Weights of a small GPT-style language model, trained from scratch on English Wikipedia.
Size: 9 layers, vocabulary 1024.
Architecture: learned positions, biases on query, key and value, attention and MLP in parallel.
Training: 263M tokens, 4015 steps.
MLP neurons of a small language model. Each row is named by its layer, matrix (up: input weights) and neuron, and shows model dimensions 0-191. Each number is 500 + 50 x the weight over its row's rms, rounded and kept within 0 to 999. Numbers have three digits each.
Before each neuron's rows, "fires after" lists the tokens most often just before its 100 highest values on Wikipedia text that the model never trained on. A number after a token or word is its count.

fires after: "6" 42, "8" 11, "7" 10, "9" 8, "4" 5, "3" 5
L6.up599:483526485488488473465454465554556664528461533595575517394421447595501503469439524488581464477484568559481504453591494417506548455454532494519408474417509443460458449550451503522496529543503513558495475514583399519430575523448493480441521533584421546581497547528530501484552503528516415469462537510552422546517428517471454563568536543583460505424400502555531475524483438475515474513395478437458465386471517500512533457485546470451444486589476391534527427524572458523500481488489493469554496473506523533549482483595476423578568473553553538530423561534471554592518487525543606500

fires after: " g" 21, " G" 20, "er" 9, "G" 8, " |" 6, ";" 5
L6.up144:503445521464497461483558554487487473502429494535557499497582488557447551500488467531498505473474514490561496454496502514399460480510523537560460480413484563572503558607448473439515488519494456512507532445605543573439583505482481363484521527482429530500498423545476425485479466602500451493466447462529459556514461618481422508533487527537469558485506457488563523467516504480579418499602557534508427569470542535503514566585586411485502389505513582596542511463532551518530459379568432506564528485417546530569471579517439473597462400457476373516580480528397470536501446560490527470

fires after: " g" 25, " G" 8, "o" 8, "g" 7, "ot" 6, "ed" 6
L6.up398:519496449511544547492445591495481545450546595487468430585526449488524478529460452543493521498487533499528442541557509487504422526473512498498529477528489563502498495560485569587427545449497557485625542502419520535500523447528504552433506511442496594597425476595484482564531473550467415469549576451471417438520427464491418522591445516483576472545501539423512552488539520484479411478527536419516518433515555443524479521384519445448504452504372480562597424336543434485495494552486448517377543590488538510523421492503513529476573520470584482501463496401508491449426570507527449511

fires after: "ot" 23, " Count" 17, "ost" 10, "{" 8, " " 6
L6.up636:425480637444483427427512586494553492491461558513492506455584476538476523471460480425521573514503484489482522569408533408551577585514492501482524518497451524406527531460514464461494562422439417531522530477428550455551601496450498434475566517517536455560441582546505539455479482577436515575473535470563474487447499488446621485478514437454520563496506504477566530592444491510547396497422451478440555565454499468534508518514371501576563507457436457412562553474457534512462523511507521519466513439600456482559526436592483530539538466523442592513518537479354498574492533526579508452

fires after: "2" 20, "stit" 19, "at" 5, "in" 5, "ec" 5
L6.up609:594568572370485495422500493518383552519507571562461486499540525431581538501491516505576521527522498472466479526541582555553547527511495489491510604569522476357481459443474433574376489413498469455462492520472511419477563505448519517462451432396489489511519558525544561521469494550424444489469556491474475546534544582435596419428419483472482455616470548464496533597530563578504460519436579457559492431531447484526458490468518528480569427536505479513634489545412544568520534490425467541526545480502585433507485552520500482448542474461562472450474470460454546522492462466515540443

fires after: " B" 12, "ball" 11, "B" 10, "-" 9, "er" 8
L6.up572:421392425540582511455396441562505518548582430548458433498428456528387500517498507449481569445482558444477472507527498499531474467496562453509464503542380478541500526482542423539500524532520551447618496542535548568637505452475560463470590507420560474549555412468547518446514428585547464512473472459572534606483470504504573549517532553517594505489438559422482470407488419541448545597467544487456455569521550528521511517434524486479573465528547528481468522447561515407346510534514451531446514451495511454525537448519505451517411453528516540493500494463510442523491523465424517443

fires after: " res" 22, " R" 8, "es" 7, "s" 7, "ult" 7, "x" 5
L6.up758:397435449459503568469430497551476505419548503572579448551459421484519481509492567391497560501478581499464510548514513434485632500508557500547496514522499488563532491405498498508479522511470518599475488550481524422499538498447440485570518517478415509514562400495420497548443535424518548515497368471499570521517581525472485462535377509541436448473517593536548448442526497466507531487540406396507375458492505523508465497379541574524570511518530468536565529538467488519491474570532459527575513514436418521459487505504616538476464507503508595585512438493541570496435437542547597575

fires after: "b" 13, "\\" 12, " were" 8, "ill" 7, " had" 6, "l" 6
L6.up160:454558547525456529523506530482415469534484448521503571481546465601564604563497522486485439501559553447526551457609449492548580464465531465488486474469448432392449523509404497424442562494446466455471498533623599482524503551404554443544512458383553472492506456501474462450511557446466458466448466536503560453522532598527503542517509446575518435432537490546542494586566510529508445515449547431457473511446506443498486457477423569432533483511512580412481568491513523462474525502536545483529497433556613461567554445504423430483456592511473469481464555422500489469515435437555515657